MLP neurons of a small language model. Each row is named by its layer, matrix (up: input weights) and neuron, and shows model dimensions 0-127. Each number is 128 + 32 x the weight over its row's rms, rounded and kept within 0 to 255. Numbers have three digits each.
After each neuron's rows, "fires on" lists the tokens most often at its 100 highest values on Wikipedia text that the model never trained on. A number after a token or word is its count.

L4.up128:131097121119152090131080096119074174142109034148142089158152189134101129110155125113167083069078141127122109206108172185194076158093112043195062115184098151118182133127139145096119132105131119060103134089127150072122159128142128114094087106129138088133075196107147116121125126151068132172146141091136059151135140106129129140140128116198117144142139122099121137154160141166113096111151
fires on: "is" 26, "o" 13, "os" 13, "as" 12

L3.up395:142116083108088131129124060118115087166113130134078167115191146116091109095154162156115100125140163094112159128125074105176159180080156092097122085095128197181122153082125149120163135126166118096119157142113133126070120161112160127131133131108112090165137131183012107124101146166092117139118165129132133121138087146137115088107208104118097091117114171088119076141210113150140151142083
fires on: "ut" 24, "gr" 14, "g" 14, " bec" 12, " sec" 10, "act" 10

L6.up122:077101109102169100115099213190104148126103102153134134114123170154132113074129114158119172116133180164122157093138091155139149086146112127128158131118137095125078117091162131102125123059127103125165120129098161101115194170164140117162146132083060147144163182205117109124158108139088126120112163136092091136145053075129093123167123208194133093132077149134134108148082185111100140146088
fires on: "ir" 17, "ud" 12, "ig" 8, "erg" 7, "ail" 6

L6.up438:090107124130156095204108102130067125124105091114078182120116129132118152069102117196154146114076142076130118195163117128183104118172080125086138072096081120137117150137134149122102164130139149123125108124151157179144131130139101077092069097078104110127045131155123163083144124134091088144156161098096092127121134129174122115129152152156176082100079109117060159124126146153136147129115
fires on: "ah" 14, "o" 11, "aw" 10, "ü" 9, "O" 9, " as" 8

L4.up382:113125123103174118125147103104102186156089102115132054193093142173111111105119106142119172092103139110126161176135092138148191150103156121108128162119117145122120194091181114141103129102110127094011137088085153126143072123149152031146110092150099094157099134129094160073119194164118066141153095082051088126098117130122085145149110111167134084118107096127118137125113110147117197122092
fires on: "i" 62, "if" 7, "y" 6, "os" 4

L6.up125:069157097160062128174127151112085140158115122156135146137181152101145122145168153139116165150131078164157146104169165161107124105165168113126149065111096120162128107126120168114161197085169162119133192131100103140103129104143141079130114156066100148136050161152117166120101133117115106141042108102045154083063162112103122114111119093125166133177090119088110111136115162159178170121070
fires on: "h" 21, "st" 15, "th" 14, "F" 11, "T" 6, "S" 6

L5.up231:113098128148197162104151190124122135112106176113112086133159150123107108098142108077139109135124080122166151109161038114134087171109141133157177104156130104135056058154132142113059137109114109186146153130172122117086196141103137116142158126114139106122141147164136127126146109147165116117155103107159110105086095094115132113127137095128126104170083154145183119084154179175175154090114
fires on: " (" 74, "," 20, " in" 5

L6.up401:082176137121151116146156166110155133101117121126136055139186124109085110022152127080121099098173129131113119169171207121066114124185137114186124151121142177093105120150164126109132126164158136140083115101127139115131207168152107062170083106063086095123153186144124180118116107123113102122101178117104103125107085105073137134114138124075134078094157212123137172142112128138170146143181
fires on: "." 21, "m" 19, ")" 14, "," 8, "em" 7

L3.up361:108077118138132138126135159101119190089203155125132083128133163122127123087121123113128097168145173127132135166124142131155112135129143137137168103155111145102082136132193157072122108160149115164134135107112153124091185131149143080082051120081106132144156088142104154149146105141120160072107197086136091128113114124137136148113075105135144125193151166144110112176159120139189104086138
fires on: "." 62, ";" 33

L6.up46:153182068123140080079173120142180139144109114200071123145188092133079174157124129202102136113145103144154127155176131148121143102110107109088135150098168168129179142116093167073161128092165165113123143115110116120090172111135138147076106166165147094112109118118058140083129138175123105128156087125087124110154101176096173083061137095127104143110107205102098148119049126170126115151139
fires on: "'" 33, "pl" 14, "ver" 9, "ut" 9, "m" 8, "r" 6

L5.up199:163048097148151084142167141153146129098120099124119131190174172149097181153136119188068101180136058171144199089094124114139145124140173082108162124207128153139120119094095194082165117155116199109148110101073126154136174154136084155085102094131099143048139124105169087098128143133155151102142090128129140131127109138127107158083149112088114102045160089147164162116166169119173138187149
fires on: "am" 18, " r" 18, "ited" 11, "ur" 10, "ir" 7, "m" 6

L3.up694:113100129119179153103143133132132100125105067135117083171159167111120117099143070101088136127104117130107119121144142209143114048179108138173113163175153175091158163114135149088154101086120151161101133106119116147167175142136058122162120168110106126153148121188135123070117177131080124166118098130113049115124070176097177111118115165106135102126101087130160080149082142161120135080152
fires on: "y" 22, "ot" 17, "ing" 9, " best" 6, "pl" 6

L5.up591:142107095143118156122119126144096098124120150148109133155107157068132186100168114195133126160141124097087140133128086122172147100142177161149114086192128112101115083100142119161032143103111107127148163069099188115114129178194078133131092115059156115147171097232061120101161118148104130151131103134068089075116110167182119138132149128076118181100130135115129096119103118139170135153115
fires on: "'" 41, " both" 17, "s" 16, " the" 10, "’" 6, "The" 4

L3.up555:147146109111114166105129164142156126100096166130063083123117231169129113127111129206106173105172170146142144140076172134114134090167145138144115142106083119140135017055148140142070139078159146141130136098147106126110130122127144104055147114101165062095095176127077110171080102130162135094200169064062123164141124095087162112139140145122098130112180119172149099095086149138119131146049
fires on: " add" 25, " return" 21, "fer" 13, " Aust" 9

L5.up559:080174060188088125166160128133163145104153128184104145175149144122141188162141092124147191093156106143137159104145165132098107083091152093108086084126099127104104144116132101122084079100145153137134208106140171095126180124133131094162118132099132139134101124170159121140152075136095139137137173109084104180118130131077167163145126163049143107129113110171141121189172141132187173119175
fires on: " Christ" 25, " World" 24, "ife" 9, " All" 9, " Rich" 7, "ove" 4

L5.up6:115117094101170096187063137129118120099123157123093118150146164140100135052159108120168124120145092088101131177128134138185167110154128160170169128167078129068095149140141205145075166120127128065065128147129111082126117146145165107077106078110168144164112124192141174116097113129192103135130149145131126088094056169091103115119105116195111071086115090100148191100141117192082149138133
fires on: "," 25, " and" 15, " of" 12, "a" 7, " " 6, "t" 4

L3.up282:116115129126143139122148085139134112133143146114110106137147147135127143133118101120065117124108114111112127137120153089109183146109178098165095122173098189140080132099135182131146130086130148144138090163123142131175095152151166148073137185142103176133079116073186105161160117107075157144177109031053194143140123129128147062167071142086152152157152130090109100079217130128109196085084
fires on: " one" 46, " One" 16, " two" 16, " single" 10, "ne" 4

L3.up220:110111139144115142155147162115134137150135138087145135147142088137091135087179112116111136100162087122112187076108092146156164103111108127138079075163123164195151114102208176097122118143179110071085107079111140092132119135126040125095105106149112090151164085148143144096171131169121156121195113133141087123095093170112200081129162152128146155188095088112127100147132166150072143060110
fires on: " dist" 15, " ft" 13, "ps" 11, "ebsite" 10, " age" 9, " number" 9

L4.up454:109063153153150122127148175159134071114112001132108148155130117174122205088124061145090153124143161147157171151123083116157138075120135131178103109207135130132108161131187131117135148147096142096139017112088149114188128127176145104125084146118041142116146114107162103116113124151124170124132103110165125089122139203125142192118123130144149094125158142117129168141165139084125104146111
fires on: "am" 69, "m" 10, "ag" 9, "an" 6, "ame" 4

L3.up552:126100134099154134161141133177132114111127117132167110143139150093103100106115099154130140160162191155143167141087140176130137117082133124154043120156170166128132074066149088129113116132151123116042158081098151090115097105069082154111132165109069110178170165046067079100092085160189137122146181166106176162144086118139185176129109160121148196132120129090072088117132125096131158090130
fires on: " stud" 24, " profess" 22, " head" 13, " te" 12, " manag" 8, " field" 4

L5.up362:158147080101116120158073082116096122099110079140137130169142145111090134144163091138168106157114144146139137163111048139193124151128146111121087129193157162122171087112135155071102165143184094097142152059102127121158125142105080167113082123072165089162112185125079155062110138108112146112127116119124150133070129170113189115089136148136142163107142129136096138046137148123155121141131
fires on: "z" 29, "s" 18, "as" 14, "ak" 7, "v" 6, "is" 5

L4.up616:122135131131119155093100115106100151195122127125097125171170117169140144142131126185050151108099198149082129198086095169108124058102125148077162150096134156153062133143107148136114160122171091099135132145089138144112052122129153160078165147161138100102120102125079106140108152146086072164151151129114118081137130170070110143134125135078098127101161113068080116077042117200091166131166
fires on: "n" 56, "se" 5, "ed" 4

L2.up296:045163131132151120132095130094095090120130097127102104148139194150109141142139133119122149150099068122118135140184134166184169094118127138167112106161114123132139112143141118039114105126193199193113090110144130048180177093176042167198125176139117113123137178101137142103097140119123134158150111087152107205088151066102134135166080097195099152103077146133154168137140139091182135128124
fires on: "and" 59, "at" 25, "ink" 9

L7.up43:098137174114119108160089101152125160080055101162123144124120218117111203099130111190095167122103153156126186162179192157135174121085119131143088064102072121116060121149121112125109118171107130105029138140129173099132123104161134089111114144131107057126054143066122143113117134169082110100153145061135119166126099121082173073177102115144132137095105133179160125147163164100165100109106
fires on: " |" 53, "." 8, "at" 5, "and" 5, "az" 5, "g" 4

L5.up201:094100063148136133126155064142198163144140171102145160132108184123150146164148128114149090111108075112049184165181082130104131127119185113071156107187167100166110143120160106117095146116136096150144122103104106130149082145177094155074101120095091088128139132184098067139135153185147050168164123140133081121125117124107155112141150073071143160140129184091175107174130101162128141161105
fires on: " and" 35, "s" 14, "'" 12, " the" 12, "," 11, "n" 5

L7.up33:061114152109057102115149147113140145118165119177109100134155123208158117165156101111106166165136045132142149143094140130184141072172185119148165100142130146191148048151139098127161118085090178128014121136110165139213174116108077112152111114123117156113118151165164083128160132111121120105129149108143112114121138136052129164151139128135102123109125161155162154115159109148113135120100
fires on: "and" 34, "ell" 14, " July" 6, "ill" 5

L6.up385:135184115166131131113156173108141136090107104169081188151167072139095144076163110155130091114096174130122185153127182140116082109132132118122083120135099196142137163168144135065155165101104157082077108149084112104165132072134146100128123146119122179127092179115110095147097112129111128114083185122068145120066124190100135098088101174163153149097094119120123153140065136139117131131121
fires on: "m" 45, " red" 8, "\"" 8, " Red" 5, "ss" 5

L3.up708:074133147108130118134107153139154188138160156151149102131120138180102135120133129118132138157197119102106147207124156131196157152058158176124108126141092189134154161119130160126132069118137143162119145101073156114106128186113142057054122117163128137133140057091109156132084138114047162085127169008159086171139097147146122152099049156106125064149109180166127137130166119153124123066131
fires on: ";" 35, " but" 12, " -" 11, " Can" 6

L2.up748:091110146105109199159176100132138165095132149134109076114141207119129118118133152151105166151156082110067096200099194133156144090154104125169124158104145110121117110150194180123133129134147153165106128117098140127088155165153159088131056121084135147179144147112129159066077128161153093092127134109115065127091092143102098092096064146117103090093099188118104145065107149137122122120127
fires on: " app" 14, " until" 10, " because" 10, " while" 7, ";" 7, "st" 7

L4.up675:144177116114183165121140120115170093140072067122147026146154129126141143161155108183105144087123071187136161167115190173133125101133145108131154078095128083194130084120157081107124134116105133089102165094109151098108176107207128116119125175161112059128116159077145134110123134123160117130102136080087177190144137153105133140137107123191110199125137151131164140109111150115149153194128
fires on: "k" 29, "z" 25, "ton" 9, "el" 4, "d" 4, "n" 4

L7.up332:096068157080118144147111100121131155139142139128083035128160113115120128170154115165108149111121104089102159141091116146196141145175157124117079125205104096156097163124071145142130198124143122159168131142073148130157136187163109149121169176167142142146105140114120129123137126094149134104095067110101117107110096095066155060182109128110143139136177123102114084153162108188145163118158
fires on: "ed" 16, "en" 12, " on" 7, "n" 6, "ing" 6, "ten" 6

L6.up425:139168119088169153147114085115213107151086114163186163155119208095148096150103091107184109083139095132098144136088130163083142148133127161163104098184070096055146103103123174135098154092170165130099154077121105081185135158088094141096108135076168097115131144147148114067064123141152125142127112150091149139146134135125133123114160147106109166063155111126132107054067144139147151160146
fires on: " and" 15, "p" 14, "en" 8, "s" 8, "ic" 8, "b" 7

L2.up369:084093153020091175196104074129134136098100102118146068111161110143105112118130150132129177142120134122110168185125176142197138160096117167141122081104160146124110123155198119109111139184155116127058123085120114071178182103167107126096098129152122144123111176093106122078118122187111155171108156132121124191090125112093151157146112123182152153105091139108101139110144165117133086081108
fires on: "az" 25, " tri" 18, "and" 18, " en" 9, " so" 6, " sc" 5

L6.up759:115148129071149144124166187191149139172061106081104128135146091162111107106136129140154127129073078098155159176110092133086109100143109156135159102189144056135105054170199128119068194158142145151105158132142115101182161160139105107130121148153129212094120156138127137137115086158207056126146158100141207079148150125138095112172180102153117148149070131132157151078166117176168088123135
fires on: " (" 100

L6.up381:157091139140119096082141125107164132120137114142094070153146111177046107172150107090097116078164088088138127098120134111130198115095157106163098135178154159124164131090088177091161073123176168107082130143144180090107164114135162093091066146164111168134150108135106134154121125115124152158105176149139146168089133105091196173141115103117041106119103142092194148148150141104141161130136
fires on: "u" 25, "l" 13, "ra" 9, "al" 9, "or" 8, "qu" 6

L5.up445:139153155125176102157087191164084176145108134102101052153138121083089146060159133108152110062136091118145095142117206197096134045136128166136080140106098139103077074146113154140093139132182141114061197108108133126149125135084181147151094109149135111136102127163122104130067135163158114167147089099125134120122103132106183071097132150083107105123064136152147131127105117155107188148190
fires on: " of" 20, " in" 12, " for" 12, " des" 7, "a" 7, "c" 6

L4.up230:121107152091111144073093149168150189132143118100091130177180141075147136123173082131080149123088101129118124112106161107112093123163128104120178096143126137110108131110135169092125128083104135084084161157095114122136121166117143140133139140144138122151129134164147139088087115122145136169167129073128161146093081094071169118155145168150108106157141108091107090100143131135133228088089
fires on: "ing" 34, "ic" 11, "ed" 7, "al" 6, " of" 5, "ous" 4

L3.up93:139139135099093076139078135223165129123086123139069135107133131138122126117136122120144160107171089111119165114160126135131131083099145155083145143151121149080134151093165143129099145110094125113101103123074186142064120199138138166131121086128086113176073158066182126162124129157085131149117132097090181141104141108107108114149123159093139093102058181081089125051147141139192130129136
fires on: " n" 90, " e" 9

L5.up151:109146134050150116099131110149102134110141115125070089182175084133144177186134107091186123083153042086116097107085105125169136127148153130101135104175102140162110130115119153116169146139157128190092130153147167104213084138067090138151127202125132134176129101125184169125098121108124174201121120114105155125132104147060180112085135085111045125131095199117080138074099158131158140105149
fires on: "ent" 26, "in" 16, "an" 11, "us" 6, "is" 4, "ing" 4

L5.up675:182083114153109135090130085119133086164093117100147156174174141163085183143159089137077105131196140120110106133076106117184095140104138104193117099170163157222146120147140112101166134061118077129110109116136184140130132132145066105098129073152148150139091176106067089113085145159136160168176118125146144130103116165099148100104176082161137117154182104137125110103148134119136166146171
fires on: " over" 34, " in" 24, " on" 21, " under" 6, " off" 4

L7.up229:158116064160121120093121179109128154122155112113134115143166125172080105125099077131136139155129159044112106091102101116111140109132122135136169165174130125092097099121141146085073163113092058146077077101144100026117134144155112084137157162209135134120106175173088126119060158110161156153137122081119043111078131129087108154179092160126127101165143102137132111140124136182108185084086
fires on: "er" 25, "ail" 12, "fer" 9, "ed" 7, "or" 6, "ir" 6

L7.up389:117129148146156120174147191151101146146056038139097136093118135120144092126118116164166199162105114108074165160111181117100125036130108203077169110152077113132119119111125108097097180075150085144111105120161101110094118126194133103136149141126054157104093153139129087152071141161106106108175122132124141133134121094129164080150150197148147142172086091131123101113126147142215141111048
fires on: "p" 25, "ou" 16, " (" 12, "et" 12, "-" 11, "rop" 11

L3.up446:137137107172202091128155118178126158127126136116126114121136135130106149145131143124108163169191078123115121132124084134129153143044162124150087148165163176084131129113198135137172176127136117144127104084145118109063052177156109139104096158113090181161094094140121069136120118102103098185092135112091139125152133107119115134105082156156145134129059140055159086067175106130150159162151
fires on: " le" 29, " e" 19, " pro" 18, " fin" 10, " four" 7, " comple" 6

L4.up568:113189148107094094128111102137151161146090099143107068142117177099162116097171117202166109100048099124110050151154160124110111139112141138179098149160124139079102092137104137149099110136136138108162116052121131151153101121121084095130135105101154146125144215149150130040104154139120129124183110062078150149069074099099196113123171162117146119125143128112145104077096169140154160115137
fires on: "s" 26, "is" 20, "|" 10, " a" 8, "ic" 6

L3.up134:132145106106089096070169053118109109177140103100168143103162131152130140105158147169108176088149116127138131139157086200125136139103113081098116125124100183143165126173135145129119113074145158111101161124091173155085106173072107151095068142139093106144092124180096123087115094202156090118138158146158162090117151179114124130084172098149104103092082117066122138161182122121119163134081
fires on: "act" 21, "est" 11, " early" 11, "ign" 11, " late" 10, "g" 8

L4.up327:091134141140084138149125136103109193123127089112126106134090076154104107129140074139125119129117127105126117105110150178146115089089114160164087110198082141125143106103128152087149172105133152080118164080086157117176113162122083129069102156107141093135041117149117126118127115130107187135099131107137156171082127192113127073149181091167133161116133114112175102137144193130080148136100
fires on: "ent" 30, "ant" 9, "adem" 9, "ac" 7, "ing" 6

L6.up15:140099137098149076137166146123113164126136118130103066134161102099095147168131090124123134136125152128123162142149190127129190102111101132094076089156124130123195154125120147109142171095157146132113178093092170120108161124151133040096130135211109111136073110148027167163110131096113127149070099148143188133103174151152183091190184053151126125109121128126150114068096133129118119075119
fires on: "ac" 30, "l" 20, "i" 7, "u" 6, "e" 5

L7.up606:175117145085122129116142121159161136155135129086136157151122215140136166142107097111119105100087113129045127150129143172083094145129145130102170121127185101086178171150148211110115134158133088101141145093081109159137084167129135105143098142078084166190103114184098154092127141146072151155131079123071093154139107143162151080071166108113130125134123183127119121150171218157127118146116
fires on: "." 69, "th" 24, " th" 4

L6.up44:129122078131130135151139088177110062143133169162100071167187135119069123112156109106116162098146162078104129112118100143126127153190159129139094095129130102213158132104159085131095193114181100131126159131114123125117072201168102135169118095110131175166164169056143131113076123162160100208179107182055127102132116144110163104141086102135083150122120131107098121145151177210071122105120
fires on: "'" 20, " following" 15, " of" 8, " by" 6, "ation" 5, "hip" 5

L6.up96:106144141112118088140108095135140109130132101116143055140132144057120164105113137162098159194169147131090141147092124175095138078127125126141167081109082157142103165112114118147079099116094158126080111135118164163102105132101143117066119078150154110173140100146117178101120154130122160114134167070120045124135115154145174106116096156187120080107085139117117094115153124133134171176126
fires on: "." 41, "\"." 17, "2" 14, ")." 10, " |" 9, "1" 4

L5.up273:058079102140139097136176144154068172141171130126133116219104142174125157142142111177094102193092070127112150106112091143108177153166133115069120152166128172139142118123144187127092151173109195139091097111140123089108086152147111128109107134130112156102158179158156180151125126161172102159156101106104093160130139132099107152137099060085170017142095150157095146142151115051167160123176
fires on: "st" 31, " St" 25, " st" 7, "ar" 6, "ist" 5

L6.up36:149082127124154127067116134148140162147115124134097068110102149135107124178101067163075168171157173116115208094122120099174120168128172129174089208129085130080113138090107137155101169087117159136076109102159117120078086141171181109101103105133106092132117142131151131146120105095085062193118112126106135155086161147131166138166090125147088108096153095068167133113116123135117154042156
fires on: "e" 25, "l" 17, "ing" 15, "ent" 10, "w" 10, "ame" 7

L7.up405:083123074101131120085185180139081158125144084114129120126149153098120129068145142089101187065133162123151120133129100101106083132197102190097124103180120146072124124087133074101046089099203104108169149149115178108181136135093078137097156173110113102149119209199115099092083138128049118124137164142116112167134120077065185130142108186127118133115139118186134076139143124116124136117049
fires on: "ur" 23, "or" 12, "ud" 11, "er" 11, "ig" 6

L6.up64:163108121094159187079199092133120145168156144096104151176163093117092136146121109153081120108109099110115168089046145126043124144179137125116137112125095115082031077105128164128111152074087112139109180169079085140145129114110143111101122166110144153140149127176172137131101133134146057143156120101092168090151124149085111125148123094065047164138170164100126060134097123175171205117145
fires on: "ed" 14, "ing" 14, "ared" 9, "ore" 8, "se" 7, "ised" 5

L7.up482:109086143085168131115065154140087128154165147111166166135164113140089117136184099122141136102111085136073160145093074136136160141106157085081118110172122170155150167116161141088132146136178129103114179140106115091124144154172090157066089174105133183175095101152155135131130105117107076178125151120161101209156081133121114141158179142175140107063065171111140177055197169159108154121137
fires on: "at" 41, " win" 12, "it" 8, "ory" 6, "ut" 5, " set" 5

L2.up489:124156069116075109110151124114126191187179144140136134128147112139133127125176115139090156116204131079162105136112065190149101119163116141149111061097054206186167141139159154106074105095174131129116122114130094098143097179127139131073129096088131112110080100083129076081135139147158178173114187137112106146147141117124164106072113157124134130130136105069118144124174171116021121095104
fires on: "out" 16, " ft" 15, " age" 11, "ason" 10, "op" 8, " of" 8

L6.up552:067169139123108116153093154167106143111112127096102060131133152139099125136145101153155170076139096123167093145136150128131134143155155109149097124113127163163121109101148121139066130110113118112150144097134161135104123139107085091115104102160119185156153157097167098127117174112142093159157143105117106075150103151137166086143124127071098106091125133155185144094125141184103115063166
fires on: "\n\n" 21, "ation" 15, " em" 12, "om" 9, " of" 5, "en" 5

L6.up254:167077094098170112096122144104168093114057115168110060164173076146129107155113146157102122146165121143124106154111174150179092139100185059145142159130101141143150141067103157121145106125201144098107127141111141044176136198081139153105082094135115072145095174115097108047091108124156124094067125109084115178127071108093159092142072158095142198131126235087104108139152122145114165113151
fires on: "en" 21, "in" 11, "ut" 10, "c" 8, "m" 7, "enn" 6

L3.up602:082116111106121095111089139126171099139090107129112140133134157109096127143111081118114172106180104140125180143173132187154148063158133192095085096167076117098122091057183196099116109152157110157105111131123084131165159122142125162112139136141118095110181143135136149079125148139112124110132035114152082124148130161082134144139095145118149092176102100098193137210137154140157109126135
fires on: " Cl" 39, " Bl" 14, " Pl" 11, "pl" 10, ":" 7, "ot" 6

L6.up470:126141138158139171099151136134151172186143126090079086150121139144153148154135074100117174140113088100106109066134124134104133136165161136127110109156135178058141044078191121104125091086147139070115102152154190111125085174111113142163103135088122164148138151129152061089098124138138134210115136110096119115146111186133134125125048115102128112132137174147139137109133115128181178165139
fires on: "in" 17, "on" 13, "–" 11, "re" 8, "e" 8

L2.up711:140108115047098128083118145143086094098118093124144194173159101127125184115100083107116115110092156136140146146159094125136137059122231108137200158190151116083093071101139087133153150158132129120092128133125140073077185132203083123162077117141129115140131167171161164172111136138159068109151113053169108087154153146098107156107117116125131123151118166148123137159128116131133123147145
fires on: "ia" 31, "ian" 19, "ain" 9, "aly" 7, "ines" 7, "an" 6

L2.up113:131131117118176127091115173122151147111133130118115105125144194107117090121148116161121113103179080154147118190131131110126107094124115126172127089155159113098087117105160125116144094096156125139141101119145160132123216153132065059167090117152074134182129104172128153026079118124100140110111173108121133142130061097126143119106088152122119128147182149125136086082164124191157177143116
fires on: "." 89, " ==" 9

L7.up47:050112110121149110146106145156112085122079147098107138125196174174133129093121142145138149079167101111087149144149118120104115116137136141124161105140138131099090080113227161131131139141120116186104107117112214134187155140145138081120127141129146087168155175148155123134136126124140132147120094100127134127159037109112122094143173114152108085140064116102139058061142144153177127179168
fires on: " (" 57, "," 23, "—" 7

L4.up318:150129137116159129165093123147103137129130156148106095171161121091078115142146107117120137160103171069066131115170126149160164118118072149168166135116090115113078162149097180127126156087170131140139167149109120151164174199133095093170152162126129132120039077071171062127114100106147148147075108149085106143152123103065091061068081106095160127124138121077167107125071135188145176146167
fires on: "ed" 39, "ing" 19, "ie" 7, "er" 7, "ee" 4

L4.up701:056111090171129096152120088124148174148135170116089141156145163147117147155133138185100119117127111108071200115162147155081135138172117118113130097166146135164100184178113194117118226087131149121102125174125114097138062127164165167128101203073105096194105127147149144146135142157105150170110132131101128103077134130167117092144063093077164156160095148109130157114107153189066185096123
fires on: "st" 22, "est" 20, "h" 14, "ew" 11, "t" 10

L6.up756:119127063120154144035118125118120165130069099122077089138160111140144194182133098140073152138156141134067159162129145153105116119160108139110088107112089172107084130126112125132085141042071105156165146086138173182137118173161114173144131092135116142126115200111098075123138144122166115222142122110145102093149154164082158072129185104116143153144156104075198130107137135130120117091128
fires on: " in" 38, " on" 13, "re" 10, "-" 7, "at" 7

L6.up749:131105153098163130197146143104085140134150103135125147155147098113088140094184107134147103149137132139116156074131103131168158133070178064144086100137094087190098119117184080113164168123166132133070159135125153102174041120107160083137118161159142134080104119143125130124122146156105176136087102125129087144156143137131138158132212144068124061053137134125173102154129125132132163102181
fires on: "i" 21, "us" 8, " var" 8, "ari" 6, "b" 6, "enn" 6

L4.up380:119152089177199120113180105152111113179124124137186152128120146118114160133148110091136136166088158155164162165102087129082139142182123128087105067188114099168169184132167106133079141127159110073129089088142150115154161104190108080077142135084077160091105175110120053155153122154061150160157134068154104155155122112155107164193157113121031174114125119085129115138162134130123139121090
fires on: " of" 17, "h" 13, "-" 10, "l" 8, "ach" 7, "arl" 7

L5.up495:120131078102146090093181105132152111176122157119149106124150122133066166152115118075125115120101144096070134163134122161070101127101141147118095121194207142110172148154126139138083106144122154140132127136084127111103159148107188143107108135086110170184131140146137152173133118145110122194155222076066099201136091183168128167097131093065063113126135139102157150145115165173122150114122
fires on: "th" 32, "ony" 11, "ely" 8, "g" 8, "eed" 7, "ble" 6

L2.up681:159124111124117139101166149120119080138155131121172159168178128125113187128121032108146127157162134136102135149175103190142097124160162124099139131178164169105103086133172157112104109185152141098080102118117130121128147148134109100144070068113099154157139156140146151104149077173128096123086090128120058102149110182108096197067106093114164100163112134096128149154150152148133123129126
fires on: "ian" 25, "US" 10, "ia" 7, "an" 7, "ish" 7

L2.up90:096122154099070117158089158144104100107147148127133053115150141128056122136144104137068156168141085132122096158126134125131144110085100130179068057150112146105183156138135174132120088125137188101132138116117098095092161138192113226153113175122163164170144130107113103178105074137135092127142161082160153102124167110141124076081119090131086195128139148093131140152152138114153148140150
fires on: "ation" 53, "ience" 11, "ion" 8, "al" 8, "ment" 6, "acy" 5

L6.up640:067141111072122164081163116139138149119094106102136078142127115122142131039132120091161088093038093143116105164163124132123100048172102114122091165135153110083087100117171101117114096108128120165134156102119154042138145145146144138200153139154095137130136117206027113177128188162106109143173124128072165085139146130078178131153115151141115153132105148130117132080093143111148117142120
fires on: " (" 19, "al" 10, "ost" 8, "yl" 8, "us" 6

L5.up38:095104127075145114155119106057130148089130106102090129171184123193110118091190147113120125102177099100143093152113095125145148170116128147129108122118143175191111149157110123115089141168210185157069145138121156128188113113126086093122131129143103125072087152112144122155083139101169123181117078155112107117086071065119201172116125086134165148177095151161083072098099128068149136113154
fires on: "us" 28, "is" 21, "un" 11, "op" 7, "iver" 6

L6.up603:127091131142105097110145111112068154134114077123057138208172147112130176106107098125107155170125091127074134119131117165109140064120183126117132124136055167110130120104184131113167112100165199097057135035117164173139131168122088107146106127132077140181118151159165123091096169145095146130124068117122083102162103138144159158061161133114172120143146196152180131131145132151136138101124
fires on: "in" 21, "er" 18, " by" 16, "on" 10, " is" 8, ":" 5

L3.up74:143068039151163100098161082132140138140161164111140182125133101167114181183116054151088118114141094107133195110090101132187146114158142152115220148173107084132147134072167165104151161172159094144109076121106092124158145112155111125083128127110141102129118169177133134133138134115096119130172109116122026144082136115130138126116160117142115096108158114124122130138118206103144188136102
fires on: " sh" 41, "ir" 15, "kn" 10, "ach" 5, "sh" 5, "ail" 5

L4.up148:113081158152127126069131151124118168107119139119109042124122148121161142139144063133070134155094132163135141139078169161182119118180125122151117128149105081113168121117072125134132186051160161143094115113124212100122134127097143121070148152125106095170094118114154162119164110099070163172080090106134162165085127131122157096124084097125084140154160160068137120108073102146109105099121
fires on: "C" 24, "s" 16, "c" 15, "ing" 10, "ent" 8, "t" 5

L5.up369:108118146083180120146121073154092176101152153127074151145125118131111148080138092140117104091121112084097167148129144159102188144141168112121122109141160128195107159122120137126096198087158154116083192129123143137136114125141090137066071148152127130128144114149093154139136143123107150145128115130097114156091120121143126114139096138091118118142126136128124209119134178111097180087123
fires on: "at" 47, "ree" 15, "vent" 10, "it" 6, "ate" 4, "ace" 4

L7.up240:160129114106134085100162075144085140137126118188192049152120097117052165097168145198117133077100145087135125105099161122166147114073197123136141160116096152127106159073121178113130135114150121125086131184125103094149133169104120117156117135100132106171154123161110091143109148123120098148121090131096061137120127100108146148128131058121132147140103115105106171138068094098134193148186
fires on: "if" 23, "ree" 15, "ate" 7, "hel" 4, "i" 4, "ming" 4

L3.up165:146098150073087136132111081177130140120081118113109088129129170145119134099098120126123123118107104105132155170175153184149151164127116158110143194143159122137085105136160177119144129125214155140082134126133185135121135159198156148130078101163107135167143159107192116125126140135119098107120098099129114125073121078105111175162070180133156091124030126127070126127206187117155088088110
fires on: " e" 50, ".." 12, "—" 10, " dis" 9, " y" 9, "!" 4

L2.up13:095138191159125187080087169122136130091114163131138110129150198144092151100137124087119119114143122151166144128127137111163110111112142143143150105140083132131129086138175106109098114111122097112135077148130186129091185209150115051129072108129069095144119092127131125147083122139126133078127139058123151114099040075115167145097093145149160108070142151133120080133158143163138140090128
fires on: "." 59, "\n\n" 23, " " 10, "==" 7